Weights of a small GPT-style language model, trained from scratch on English Wikipedia.
Size: 8 layers, width 256, 4 heads of 64, vocabulary 4096.
Training: a variant of Muon for these matrices, 500M tokens, 8148 steps.
MLP neurons of a small language model. Each row is named by its layer, matrix (gate and up: input weights) and neuron, and shows model dimensions 32-95. Each number is 200 + 20 x the weight over its row's rms, rounded and kept within 0 to 999. A neuron's up and down rows have the sign that makes its largest values positive.
Before each neuron's rows is what it responds to, as a language model described it from the Wikipedia text at the highest values.

Description: Closing span delimiters
L2.gate552,178,208,203,209,213,202,196,200,211,192,194,214,213,173,208,209,163,213,182,227,237,198,231,224,194,175,178,216,210,196,205,179,173,195,187,209,218,200,191,197,213,187,220,194,209,193,199,172,213,229,188,219,200,224,167,211,246,217,224,191,182,184,198,192
L2.up552,185,203,228,213,233,190,218,180,199,218,209,216,219,177,180,183,213,233,181,199,212,172,181,225,224,196,171,205,188,187,219,204,220,191,203,179,190,198,210,215,228,143,209,215,212,203,207,214,213,229,181,196,182,217,186,206,194,203,206,186,210,190,233,174

Description: Mid-word proper-noun pieces
L5.gate170,183,213,192,197,170,225,233,212,196,221,233,205,210,218,185,209,168,170,188,198,212,184,196,222,186,235,185,224,199,216,208,251,203,190,225,185,212,199,200,226,200,211,214,193,212,198,231,204,171,224,169,161,227,203,221,218,220,173,186,170,254,226,198,174
L5.up170,196,178,211,211,225,183,191,210,198,202,201,157,206,232,224,205,212,187,174,198,230,222,205,207,248,191,221,194,215,178,206,214,209,209,214,221,188,161,204,200,202,203,196,191,241,185,178,213,231,205,197,193,206,213,186,183,200,224,227,196,215,222,217,183

Description: Mid-word continuation pieces
L2.gate253,186,161,174,228,193,179,179,212,166,178,164,181,155,213,202,224,214,190,213,203,246,211,187,211,205,210,190,203,212,205,206,193,187,198,188,191,201,179,200,192,229,160,216,199,206,191,209,233,213,193,183,191,230,216,156,212,187,206,154,208,228,176,199,227
L2.up253,172,196,179,213,207,203,206,194,187,224,172,208,160,190,175,227,181,212,199,235,240,188,216,188,205,228,205,210,205,194,170,183,220,212,140,208,224,173,239,187,212,150,219,202,205,208,211,180,191,242,200,206,178,216,184,244,190,180,181,210,206,221,208,216

Description: Mid-name fragments, heading closers
L2.gate369,177,175,204,235,214,199,207,207,190,180,218,215,225,218,203,203,210,177,185,189,189,206,219,207,219,222,186,219,194,189,188,189,196,194,168,207,210,178,208,183,199,202,164,168,212,218,196,173,216,205,178,219,210,202,194,222,206,221,195,197,193,208,223,200
L2.up369,206,165,221,217,193,203,211,181,201,196,197,231,200,217,205,223,221,196,214,208,199,218,178,204,168,187,177,203,193,206,205,216,174,188,190,159,228,210,154,171,228,199,207,193,194,193,209,195,212,217,237,166,208,199,188,216,214,222,221,193,157,235,206,168

Description: Row-start table delimiters
L2.gate557,190,239,211,170,224,199,221,168,234,202,195,225,239,159,197,193,206,222,209,211,168,166,218,205,195,173,181,204,218,164,145,199,201,226,235,207,220,210,192,208,206,202,189,185,185,224,235,219,217,178,212,212,180,198,161,187,190,190,218,196,201,219,204,203
L2.up557,178,212,202,186,219,217,182,200,209,210,242,208,214,205,210,182,219,221,183,187,221,228,171,230,189,224,215,192,199,171,237,181,196,257,177,252,211,176,186,219,191,210,201,236,238,186,210,157,188,191,217,206,209,188,203,169,201,167,210,211,230,229,202,219

Description: Final digits of numbers
L5.gate9,207,184,178,198,182,187,211,262,157,175,218,172,199,192,206,172,199,191,180,194,238,212,223,213,231,180,227,164,196,185,209,175,205,213,184,195,194,224,226,179,205,194,205,205,197,188,162,189,194,197,186,180,161,185,225,202,222,185,180,177,193,204,189,155
L5.up9,178,208,186,207,216,206,227,165,201,190,217,205,194,214,198,215,214,212,165,224,234,182,207,193,199,191,170,189,213,204,203,193,215,210,186,210,167,236,160,195,220,201,196,183,161,186,196,196,220,208,209,179,180,213,204,209,202,193,182,210,190,225,222,193

Description: Table row-start cells
L2.gate265,194,236,183,192,183,219,176,239,170,192,199,199,163,172,185,201,202,205,179,191,168,174,188,206,187,169,198,195,172,187,175,192,242,236,180,221,196,196,149,187,230,219,218,215,189,177,175,202,199,223,228,194,218,234,214,187,245,175,212,212,171,215,177,182
L2.up265,190,215,172,219,210,207,231,222,189,218,214,216,197,187,200,190,193,191,216,226,143,182,195,189,225,227,193,217,203,212,191,202,162,237,190,188,239,175,170,196,207,197,215,185,194,227,210,192,190,181,206,226,198,171,197,135,177,206,222,207,215,208,195,215

Description: Structural closing delimiters
L5.gate332,193,201,184,203,214,226,215,187,194,211,242,218,214,183,190,190,148,189,205,180,246,167,206,220,204,187,200,194,200,175,232,197,201,189,172,184,201,212,209,210,201,187,215,174,214,215,206,152,203,150,195,191,205,190,178,238,220,204,189,183,194,214,181,174
L5.up332,216,188,208,205,225,167,204,158,202,201,175,202,242,179,181,196,210,212,187,188,237,176,210,205,187,251,204,222,195,166,174,208,227,184,237,198,195,185,202,211,173,169,215,157,223,183,200,209,164,213,199,208,201,218,187,212,172,196,226,185,202,162,222,211

Description: Word-final adjective pieces
L5.gate133,177,195,198,224,226,179,214,141,212,212,217,232,208,191,203,189,175,202,169,206,214,169,180,211,209,204,192,178,202,233,220,194,201,216,209,182,218,205,208,194,206,209,237,219,196,207,196,220,173,207,200,181,193,198,223,221,143,208,211,214,196,220,228,255
L5.up133,222,210,193,232,237,212,215,204,198,190,199,213,210,202,179,171,181,214,164,205,197,160,190,225,171,179,226,203,184,219,197,204,217,228,191,225,205,213,203,227,216,222,206,176,244,225,172,222,204,204,197,193,171,212,239,214,217,216,202,218,252,229,225,196

Description: Heading end markers
L5.gate648,188,170,198,173,199,204,184,171,182,156,208,203,205,176,213,210,194,191,166,194,257,167,218,189,184,206,189,222,197,228,199,193,216,148,192,190,211,180,223,209,217,188,235,168,228,205,204,168,218,186,250,195,202,208,169,150,221,209,202,226,207,225,197,197
L5.up648,191,188,232,207,169,210,198,202,206,233,216,167,194,207,175,179,180,199,196,188,224,222,182,187,180,191,197,166,191,200,163,191,236,194,207,210,209,229,198,229,189,191,159,180,171,225,221,166,191,207,208,199,193,191,185,207,197,187,189,207,211,189,161,122

Description: Mid-word suffix pieces
L3.gate139,187,165,218,185,220,183,216,165,163,193,179,197,197,172,192,188,231,202,204,204,222,198,219,181,199,197,198,203,222,215,201,181,150,204,214,222,196,199,193,202,201,220,181,204,209,202,176,202,223,207,211,184,191,194,212,210,200,203,200,213,256,242,219,175
L3.up139,221,218,181,209,219,214,193,163,179,191,164,219,185,151,183,205,192,206,205,202,189,224,208,166,182,240,210,201,204,214,186,225,182,185,218,214,204,202,184,228,201,216,153,202,170,213,163,169,222,188,219,212,225,189,211,205,222,191,192,207,207,191,237,191

Description: Possessive markers before nouns
L2.gate694,194,203,208,202,195,203,207,208,218,188,200,157,179,187,188,207,173,210,153,217,210,187,201,232,181,167,196,175,212,215,202,211,216,238,163,173,216,216,209,189,229,161,217,211,201,232,198,170,232,209,194,223,179,204,187,190,156,223,199,223,217,214,180,247
L2.up694,232,179,158,192,252,186,230,212,175,189,200,187,208,164,186,167,187,180,188,204,254,160,204,208,182,210,231,239,177,207,201,210,232,173,192,186,223,218,185,194,220,189,169,211,194,219,173,179,194,202,214,196,227,166,182,181,180,195,216,185,211,180,187,213

Description: Section heading closers
L3.gate302,199,189,180,198,217,219,178,220,202,168,226,172,208,194,181,187,187,226,199,217,223,190,207,197,196,185,205,207,215,217,221,205,222,176,161,195,177,195,230,207,204,207,189,172,202,200,207,181,213,185,197,223,185,200,206,203,215,156,226,230,198,173,203,222
L3.up302,188,195,179,196,194,206,225,234,155,189,219,180,232,210,213,183,202,218,169,216,210,193,206,202,203,214,194,162,196,222,198,210,224,189,222,177,160,163,246,228,216,215,188,221,218,215,212,206,192,198,184,256,234,201,193,221,228,196,182,225,217,237,203,182

Description: Section heading closers
L3.gate199,225,207,198,204,178,175,182,161,204,249,225,181,204,194,220,223,190,210,194,181,219,205,209,199,200,227,185,186,213,213,205,224,215,181,229,191,185,196,208,181,194,202,204,174,179,220,214,197,216,205,196,214,195,210,195,223,202,228,225,205,179,185,196,227
L3.up199,212,194,220,199,173,227,228,212,195,184,204,224,229,204,199,191,208,182,197,204,193,191,200,188,174,210,215,212,180,232,186,199,190,196,212,185,206,216,196,188,199,217,222,197,219,176,192,222,211,241,204,180,211,197,213,194,213,214,220,207,183,200,199,218

Description: Word-final subword completions
L3.gate164,188,151,201,194,218,196,181,198,203,188,218,217,173,205,157,191,192,185,185,169,179,201,213,229,221,205,207,177,227,175,216,189,202,165,186,217,210,178,252,188,224,199,187,216,193,210,198,183,241,190,197,152,227,161,180,230,208,168,208,185,186,236,211,201
L3.up164,197,190,236,200,166,180,192,182,169,215,222,225,219,215,214,220,195,209,216,188,205,210,224,198,193,181,204,217,230,189,183,223,173,211,202,191,177,195,187,161,217,211,159,208,209,223,197,181,187,236,179,199,192,175,190,216,230,172,202,196,240,200,178,204

Description: Line-start markup, word continuations
L5.gate173,206,201,219,223,194,235,186,199,206,183,181,215,207,179,190,207,200,228,154,218,213,188,194,197,182,172,173,188,223,176,183,228,208,213,167,179,178,199,212,212,178,208,180,207,202,194,176,191,208,187,192,219,192,145,175,230,166,208,205,179,193,168,196,218
L5.up173,216,188,187,175,181,234,202,191,186,190,203,201,199,174,202,217,221,218,204,185,215,181,190,191,225,216,168,205,250,186,152,189,189,186,184,170,193,226,203,206,203,195,195,177,189,214,193,180,188,212,199,196,203,177,201,193,202,224,207,195,190,192,173,214

Description: Word-completing pieces, heading marks
L2.gate365,201,208,201,236,209,178,209,198,179,202,228,155,212,213,196,237,200,200,160,199,228,214,211,205,241,182,183,178,197,204,196,187,195,205,179,204,221,172,177,204,212,204,195,209,187,205,177,154,217,222,224,241,183,229,183,213,184,229,217,200,215,161,204,181
L2.up365,191,215,190,235,207,210,168,181,187,175,217,190,198,218,227,216,157,238,207,212,195,208,187,175,190,229,192,183,197,214,187,195,215,189,222,175,210,184,157,219,238,187,178,211,220,199,165,187,175,175,182,203,204,232,163,210,180,200,209,200,187,202,192,168

Description: Determiner before a distinction
L3.gate524,225,175,196,205,211,178,190,180,213,216,194,202,228,174,192,165,211,197,197,209,213,176,203,231,170,218,213,173,251,225,203,168,213,200,191,206,241,222,204,222,173,202,219,185,201,201,206,201,203,217,212,217,170,184,179,197,198,215,191,147,201,160,209,176
L3.up524,198,192,171,199,236,183,222,228,194,219,189,210,217,196,224,194,214,227,192,232,220,189,193,215,200,194,219,192,194,248,198,207,206,178,185,166,210,220,253,215,202,229,182,220,231,213,165,201,216,181,203,217,212,195,202,201,194,189,200,179,175,214,197,164

Description: Final digit of years
L2.gate15,194,171,223,222,208,196,184,213,184,206,179,196,208,183,182,214,174,220,177,182,208,202,200,228,259,210,215,209,185,214,202,164,163,227,206,192,205,219,174,232,215,192,190,182,202,235,208,179,229,192,198,165,207,207,178,188,194,179,189,222,197,199,199,189
L2.up15,200,207,194,188,184,203,224,236,188,216,211,181,182,239,187,209,190,203,198,197,213,187,198,179,204,204,188,212,187,196,214,173,242,185,187,208,188,225,222,204,200,212,182,164,190,224,202,196,177,213,187,215,242,184,182,198,194,216,205,192,233,205,213,210

Description: Section heading closers
L5.gate98,182,184,187,233,175,206,185,168,186,183,239,190,191,229,210,197,228,202,152,264,196,174,169,187,160,176,192,227,179,226,226,209,217,175,221,184,194,168,181,239,219,194,196,192,163,195,215,247,199,193,181,245,220,220,224,243,232,215,194,188,200,186,212,206
L5.up98,193,228,186,192,151,196,189,179,200,190,218,177,217,210,184,220,201,208,165,202,194,232,199,223,198,230,201,214,194,234,184,203,231,181,237,180,206,190,217,169,192,215,222,182,145,189,146,197,209,195,209,206,219,193,213,189,241,184,182,187,216,180,187,203

Description: Section heading closers
L3.gate447,179,181,192,170,198,166,201,206,175,202,201,192,216,186,208,227,205,191,217,213,187,209,226,194,187,210,185,223,215,250,189,208,191,235,193,210,207,199,207,207,210,196,212,172,208,182,166,194,199,210,184,191,209,180,192,206,216,162,187,191,204,188,217,195
L3.up447,216,183,191,200,181,187,246,169,189,217,244,194,222,211,203,186,254,217,208,187,199,205,187,218,206,205,214,186,208,219,212,193,186,156,236,173,198,195,177,193,210,180,206,222,210,176,187,215,176,196,211,217,183,214,208,216,213,190,179,219,221,150,228,177

Description: Year-closing tokens
L3.gate96,183,218,175,184,219,200,196,221,194,215,196,215,203,151,235,171,211,212,216,166,229,204,247,201,223,199,194,220,196,212,150,223,205,204,182,192,205,233,200,179,215,235,215,182,190,207,181,195,190,224,210,167,217,197,170,218,200,222,220,151,227,196,182,214
L3.up96,189,214,201,182,206,188,182,208,184,196,172,199,198,194,197,222,243,167,185,177,200,210,186,220,223,218,171,216,207,216,198,182,213,229,230,217,207,220,233,183,210,187,201,171,186,157,196,199,238,191,213,177,204,203,179,221,177,203,210,195,207,198,173,165